Weights of a small transformer language model.
Architecture: LayerNorm before each block, learned positions, biases, tied embeddings.
Training: 441M tokens, 3362 steps.
MLP neurons of a small language model. Each row is named by its layer, matrix (up: input weights; down: output weights) and neuron, and shows model dimensions 432-495. Each number is 50 + 15 x the weight over its row's rms, rounded and kept within 0 to 99.
After each neuron's rows, "fires after" lists the tokens most often just before its 100 highest values on Wikipedia text that the model never trained on; "fires on" lists the tokens most often at its 100 highest values on Wikipedia text that the model never trained on. A number after a token or word is its count.

L5.up46:52 45 33 40 46 51 47 52 49 45 53 29 32 80 38 27 68 24 33 40 39 60 35 43 61 66 35 61 19 67 54 46 43 40 48 44 55 59 42 58 45 49 54 65 86 48 54 57 36 52 36 61 59 46 56 40 60 28 51 46 46 36 50 46
L5.down46:35 62 63 42 54 28 40 47 52 47 44 58 39 66 53 25 01 61 48 66 42 53 49 79 53 72 54 46 75 57 61 21 44 49 52 36 75 51 34 59 49 51 69 52 39 76 50 39 08 09 48 53 74 51 25 25 51 51 47 65 29 52 55 25
fires after: "\n" 35, "-" 12, " size" 4
fires on: "-" 34, " •" 8, " was" 6, " had" 5, " were" 4

L5.up340:40 36 31 50 87 37 42 62 21 45 42 78 39 56 60 69 37 33 49 36 27 44 76 46 36 42 63 59 06 62 61 40 55 39 50 63 80 53 50 42 74 65 43 44 35 22 55 68 48 71 54 61 54 66 39 52 32 59 57 72 52 31 63 74
L5.down340:43 61 39 48 19 97 54 26 40 46 35 38 60 52 48 54 38 68 72 67 50 53 52 40 82 78 74 30 87 57 55 86 41 48 42 27 67 84 81 60 33 78 30 44 35 16 44 00 45 47 52 74 35 67 81 43 45 60 30 44 34 55 59 50
fires after: " |" 43, " activity" 5, " membrane" 4, " chart" 4
fires on: ";" 25, "\n" 25, " ±%" 9, " positions" 4

L7.up571:44 41 66 40 62 54 99 58 53 50 59 45 61 66 43 56 27 53 55 44 63 56 30 32 49 50 41 46 40 53 58 52 49 63 65 52 47 48 24 55 60 40 54 42 58 56 47 39 43 72 40 49 43 15 57 56 58 35 34 37 85 43 30 55
L7.down571:69 39 31 44 63 73 41 35 49 28 44 55 22 38 61 51 40 60 49 68 29 56 32 59 70 66 56 69 66 49 54 53 61 50 35 74 44 32 51 53 52 70 75 55 55 61 48 13 60 27 45 33 66 68 63 22 46 67 59 65 55 59 40 41
fires after: "\n" 46, " in" 4, " time" 4
fires on: "In" 45, " in" 22, " across" 7, " In" 5

L5.up979:84 62 57 62 47 57 49 59 74 56 52 45 31 48 40 24 58 32 61 55 60 51 47 14 23 76 47 66 61 54 60 53 60 50 59 43 45 72 35 55 12 51 44 31 54 45 46 17 59 32 76 75 75 36 48 59 79 26 32 50 63 34 60 61
L5.down979:62 49 49 48 54 49 49 63 55 31 56 64 39 48 53 40 49 61 61 38 59 74 44 59 53 74 72 59 48 38 56 68 53 58 64 35 37 52 43 65 29 11 52 53 50 59 32 00 52 36 42 30 59 24 51 25 37 47 75 27 56 42 47 60
fires after: " for" 19, " to" 17, " with" 14, " by" 11, " of" 11, " from" 5
fires on: " the" 88, "-" 4

L5.up359:46 58 48 45 60 65 70 43 57 36 45 48 45 26 54 66 90 28 25 46 61 50 51 24 46 37 39 30 44 59 53 60 52 63 75 47 46 67 52 50 45 02 45 42 33 59 64 63 70 66 47 54 87 64 34 35 66 57 49 97 35 45 71 56
L5.down359:41 32 30 56 63 39 65 68 77 39 37 50 73 68 18 70 27 50 52 66 42 38 43 60 51 35 56 46 21 49 71 17 56 34 71 35 53 56 36 62 45 41 41 68 68 66 48 71 28 70 39 70 51 55 71 60 24 55 38 29 34 51 31 32
fires after: "\n" 47, "|" 8, " |" 7
fires on: "\n" 37, "-" 15, " Team" 6, " |" 4

L5.up25:57 41 59 43 64 40 62 39 22 52 48 45 43 73 54 64 42 76 33 66 38 67 82 46 46 67 66 55 67 73 71 60 32 26 56 41 40 55 34 47 42 62 31 46 66 58 47 22 63 29 24 31 75 62 37 37 63 45 68 46 52 46 34 47
L5.down25:69 70 38 43 54 32 36 54 49 52 54 43 43 59 34 76 58 66 28 49 54 33 73 79 46 56 34 64 13 43 15 52 42 27 47 24 84 20 54 62 56 35 33 61 30 48 45 60 56 57 79 53 81 32 62 53 25 56 37 41 60 46 61 61
fires after: " the" 48, " for" 9, " first" 8
fires on: " first" 19, " time" 9, " part" 8, " second" 8, " one" 8, " |" 5

L5.up2256:57 47 51 40 39 61 70 67 33 66 52 54 37 49 40 60 60 44 36 62 15 54 62 29 56 36 68 58 38 66 60 39 45 50 52 41 84 28 53 60 48 54 17 36 43 61 40 44 44 57 52 73 43 56 51 26 39 33 47 56 84 61 52 73
L5.down2256:71 33 38 46 52 66 37 44 53 33 53 55 26 26 56 34 51 79 49 43 45 45 56 51 53 58 40 43 33 27 69 24 27 71 53 30 68 38 93 50 74 37 83 53 57 29 50 70 42 42 58 34 49 57 42 31 39 13 33 71 39 86 62 52
fires after: " |" 33, " activity" 5, " membrane" 4, " details" 4, " positions" 4, " Title" 4
fires on: ";" 26, " |" 23, " Album" 6, " Pop" 5, " Peak" 4, " " 4

L5.up1164:40 45 43 40 59 47 80 56 60 82 62 41 42 63 35 28 37 50 47 59 33 23 78 38 62 53 44 75 23 48 76 44 35 61 46 52 74 54 54 58 33 56 51 61 36 54 35 62 57 33 80 41 57 11 39 33 47 30 38 50 41 75 32 48
L5.down1164:66 56 35 73 49 46 80 42 40 50 63 45 37 61 40 80 63 33 55 59 26 58 47 77 52 28 56 29 53 43 28 50 53 60 48 46 29 33 68 58 57 68 63 46 61 58 48 27 62 57 34 37 60 56 66 60 88 56 45 56 41 80 17 37
fires after: "\n" 51, "," 5
fires on: "-" 36, "\n" 20

L7.up1524:61 39 46 56 61 33 69 50 51 56 65 53 35 54 50 30 24 50 30 42 24 82 46 63 41 35 40 41 45 59 49 74 31 49 49 30 27 57 43 47 52 55 57 47 59 47 55 35 42 62 31 42 44 61 33 40 45 26 63 55 48 63 51 70
L7.down1524:37 35 54 52 57 59 38 61 60 44 52 40 82 57 52 61 61 46 64 75 61 45 34 75 54 47 72 52 19 41 45 38 65 60 45 75 54 27 79 60 59 55 42 48 32 70 46 36 46 60 52 38 38 34 45 53 55 63 56 18 58 34 33 58
fires after: " in" 55, " In" 6
fires on: " the" 60, " in" 11, " –" 7

L7.up1578:59 51 58 44 42 43 38 63 68 14 67 57 68 44 30 60 36 45 59 48 38 71 58 61 56 46 50 54 50 52 41 34 50 56 44 84 68 70 43 66 12 34 40 72 53 59 60 61 74 42 37 41 21 44 54 41 68 46 50 45 64 58 43 55
L7.down1578:44 64 32 42 56 57 49 43 59 29 58 36 41 29 31 63 48 75 67 54 67 50 45 47 57 55 59 30 57 73 54 58 57 59 49 17 42 62 55 51 46 42 45 67 79 53 47 03 64 55 53 55 90 34 42 69 50 88 55 39 55 36 44 53
fires after: " the" 32, " The" 8, "The" 8, " is" 5, " their" 5, " first" 5
fires on: " first" 36, " only" 17, " no" 10, " last" 8

L5.up2090:66 41 32 32 37 22 57 65 51 12 63 33 46 50 57 63 65 57 45 58 43 49 50 65 53 31 29 56 47 74 57 79 39 63 43 67 64 25 45 56 35 44 55 45 43 67 56 35 46 65 49 67 42 83 57 52 48 43 37 70 50 22 60 57
L5.down2090:12 36 35 58 37 52 58 34 38 57 33 40 43 21 54 45 34 69 59 42 28 50 47 55 70 55 48 26 49 34 30 64 23 41 71 47 81 66 38 52 29 51 41 68 32 44 55 67 34 65 56 55 70 44 39 87 51 75 57 61 99 36 76 60
fires after: "\n" 58, " and" 4
fires on: "-" 58, " to" 12

L5.up1021:30 53 32 65 34 52 56 47 51 57 46 44 55 70 66 58 55 67 44 67 43 64 46 45 40 16 61 56 68 46 24 51 62 33 58 47 54 60 53 43 57 42 20 40 08 77 56 53 36 39 29 65 27 17 62 50 43 61 22 37 25 49 61 48
L5.down1021:62 34 77 77 41 63 39 54 35 55 86 48 50 62 49 50 53 52 57 49 20 49 37 29 60 57 65 17 52 50 39 69 23 44 67 66 53 26 22 72 58 21 77 44 30 47 49 52 34 47 55 71 56 63 58 68 66 34 72 56 51 42 49 33
fires after: "\n" 41, " |" 39
fires on: "\n" 71, " Votes" 15, "$" 5

L7.up1852:56 73 15 26 47 31 32 29 40 27 65 60 72 52 17 16 25 51 51 57 78 82 52 40 64 72 55 74 26 53 44 50 62 95 45 34 52 53 39 55 34 51 59 54 33 53 63 56 72 31 57 48 45 16 57 63 62 24 50 19 56 52 35 39
L7.down1852:62 36 61 47 60 50 55 50 59 45 49 52 49 30 45 45 56 53 49 76 56 51 60 61 42 61 75 43 49 44 65 59 64 61 61 59 52 38 69 63 38 46 60 30 60 69 36 41 52 43 31 22 85 63 26 63 35 62 51 42 39 52 31 40
fires after: " in" 52, " the" 16, " In" 4
fires on: " the" 26, " in" 12, " this" 6, " same" 5, " one" 4, " per" 4

L5.up338:47 54 61 89 72 51 59 57 41 65 64 30 49 62 30 67 71 48 65 47 39 56 54 41 50 46 50 36 76 54 43 25 54 36 57 61 46 68 18 38 64 65 41 59 56 39 50 76 27 59 55 45 37 54 42 70 34 59 64 60 49 46 40 36
L5.down338:83 56 65 40 32 59 60 49 43 81 35 40 62 50 17 28 63 43 41 41 46 46 43 00 54 75 64 32 57 64 36 57 64 61 31 44 75 40 53 37 23 69 34 49 80 63 34 31 60 46 32 53 40 50 40 42 55 59 11 35 65 39 42 71
fires after: " |" 30, " activity" 5, ";" 4, " Pts" 4, " membrane" 4, " ±%" 4
fires on: " |" 55, ";" 13

L7.up457:55 47 34 30 67 50 47 48 67 47 65 48 69 20 65 55 26 07 56 94 59 59 23 39 47 56 53 76 38 18 57 38 79 74 33 58 33 38 42 50 29 40 73 66 34 74 63 51 31 67 69 75 67 40 24 41 66 15 56 50 16 55 62 44
L7.down457:58 48 60 44 35 29 47 42 73 37 72 23 36 69 38 48 42 44 50 46 43 66 63 75 56 21 28 65 33 64 55 40 54 38 43 57 41 45 72 56 43 39 58 42 41 25 42 79 68 67 68 49 53 36 36 37 54 41 47 68 18 39 35 43
fires after: "\n" 48, "|" 5
fires on: "|" 41, "é" 7, "===" 4

L5.up1006:60 41 37 83 57 44 19 60 29 61 64 57 40 72 32 46 49 48 44 17 61 57 17 68 32 49 17 56 28 24 51 33 37 54 47 53 52 48 39 65 60 48 38 43 51 55 42 42 64 66 48 40 28 47 35 39 50 49 51 57 35 64 50 78
L5.down1006:47 53 35 72 70 69 58 57 44 30 58 66 50 71 57 52 44 27 55 44 50 37 59 40 55 71 60 39 66 41 46 71 59 36 27 23 31 48 81 34 32 59 50 58 31 58 51 26 32 49 58 36 51 45 40 69 28 43 39 43 41 37 59 57
fires after: "\n" 99
fires on: "\n" 98

L7.up933:32 47 57 47 66 66 26 76 28 54 48 36 52 76 40 45 71 40 57 65 61 48 65 38 97 47 36 26 50 63 48 59 44 46 47 58 56 49 43 99 58 48 67 40 00 71 75 64 77 55 44 28 33 59 43 41 55 39 24 98 45 51 52 59
L7.down933:66 59 25 56 41 54 43 54 38 38 16 84 65 58 21 51 69 40 50 50 55 59 53 33 44 55 63 40 42 51 57 40 71 73 40 78 52 55 47 30 30 46 47 53 51 34 60 59 37 41 48 39 84 60 52 54 41 42 10 42 43 63 69 44
fires after: "\n" 48, " a" 10
fires on: "|" 49, "\n" 8, " st" 5, " |" 4

L5.up1445:43 60 49 59 30 24 38 46 59 29 10 30 65 99 29 60 23 45 55 72 58 60 62 39 38 53 20 57 44 49 49 66 52 38 46 47 40 58 46 56 33 51 18 70 28 38 58 60 69 45 61 63 61 59 77 57 62 48 34 47 48 31 33 22
L5.down1445:38 49 54 41 29 62 41 42 42 54 45 61 68 52 58 37 14 69 73 64 52 49 54 57 38 54 40 05 56 57 57 53 48 79 27 52 54 68 39 33 40 61 44 55 45 45 63 42 49 43 52 55 65 63 40 15 67 49 40 74 45 31 56 39
fires after: " of" 25, " the" 23, " for" 6, " with" 6, " a" 5
fires on: " same" 17, " similar" 13, " some" 7, " any" 6, " this" 6, " cont" 4

L5.up1879:60 31 48 51 53 54 60 42 52 62 52 60 48 71 62 33 68 44 41 26 54 50 54 57 83 41 57 74 50 36 65 50 58 19 67 33 54 32 50 90 36 27 48 55 51 65 31 69 55 38 59 71 59 51 33 53 39 53 82 53 50 45 43 44
L5.down1879:68 64 51 52 44 52 28 50 60 46 64 63 66 79 21 40 37 58 33 60 49 55 49 38 49 60 37 41 47 37 69 47 33 44 59 41 52 36 62 68 40 40 48 53 35 59 51 49 58 34 12 52 63 53 60 36 12 26 66 42 29 77 38 61
fires after: "\n" 67, "-" 14
fires on: "\n" 45, "-" 13, "==" 6

L5.up439:68 41 45 33 46 49 39 50 51 51 58 39 71 63 22 52 68 65 39 50 64 40 68 50 61 49 47 41 59 71 48 46 48 89 38 40 38 29 19 85 57 35 82 46 49 41 43 40 62 70 29 49 52 23 53 66 29 19 37 57 51 70 38 41
L5.down439:62 25 73 32 36 40 12 44 45 63 63 57 32 44 59 51 43 45 54 44 47 42 49 58 44 59 26 49 58 96 65 59 78 56 72 44 40 56 59 29 54 47 43 61 54 43 47 39 48 67 63 41 47 78 61 64 39 46 65 36 56 44 46 27
fires after: " the" 26, " his" 12, " its" 8, " their" 6, " continued" 4, "The" 4
fires on: " first" 23, " last" 21, " final" 12, " to" 8

L7.up405:63 48 59 58 49 30 56 40 46 79 58 59 68 56 59 13 48 46 33 29 28 36 58 64 79 50 48 28 46 61 62 34 35 39 59 60 38 59 53 48 59 21 50 48 47 71 36 65 53 63 55 52 74 50 17 66 73 55 54 82 34 20 45 45
L7.down405:90 46 65 46 44 58 59 40 78 30 62 49 53 58 56 24 49 61 70 34 53 45 48 59 62 81 47 68 52 50 68 48 31 47 28 60 39 48 82 54 19 46 22 57 58 45 63 36 53 35 48 56 36 53 62 68 27 52 58 42 72 58 63 42
fires after: "\n" 86
fires on: "-" 33, "=" 25, " |" 11, "|" 10, "==" 9, "===" 8

L7.up267:50 64 73 57 68 41 93 35 36 71 58 65 27 43 61 50 47 66 44 58 40 67 52 69 49 28 41 43 28 72 45 40 81 26 76 37 44 55 50 57 59 53 35 68 76 72 73 69 40 53 32 57 56 48 56 34 49 45 39 46 12 50 64 51
L7.down267:49 60 64 46 41 79 53 39 44 27 54 52 32 57 36 47 58 07 30 45 45 42 40 61 46 48 64 73 70 64 32 38 31 72 26 53 41 99 36 54 52 76 88 23 46 61 40 16 37 59 45 67 46 51 55 44 55 38 64 44 61 38 66 40
fires after: "\n" 54, "-" 23
fires on: "\n" 53, " Teams" 6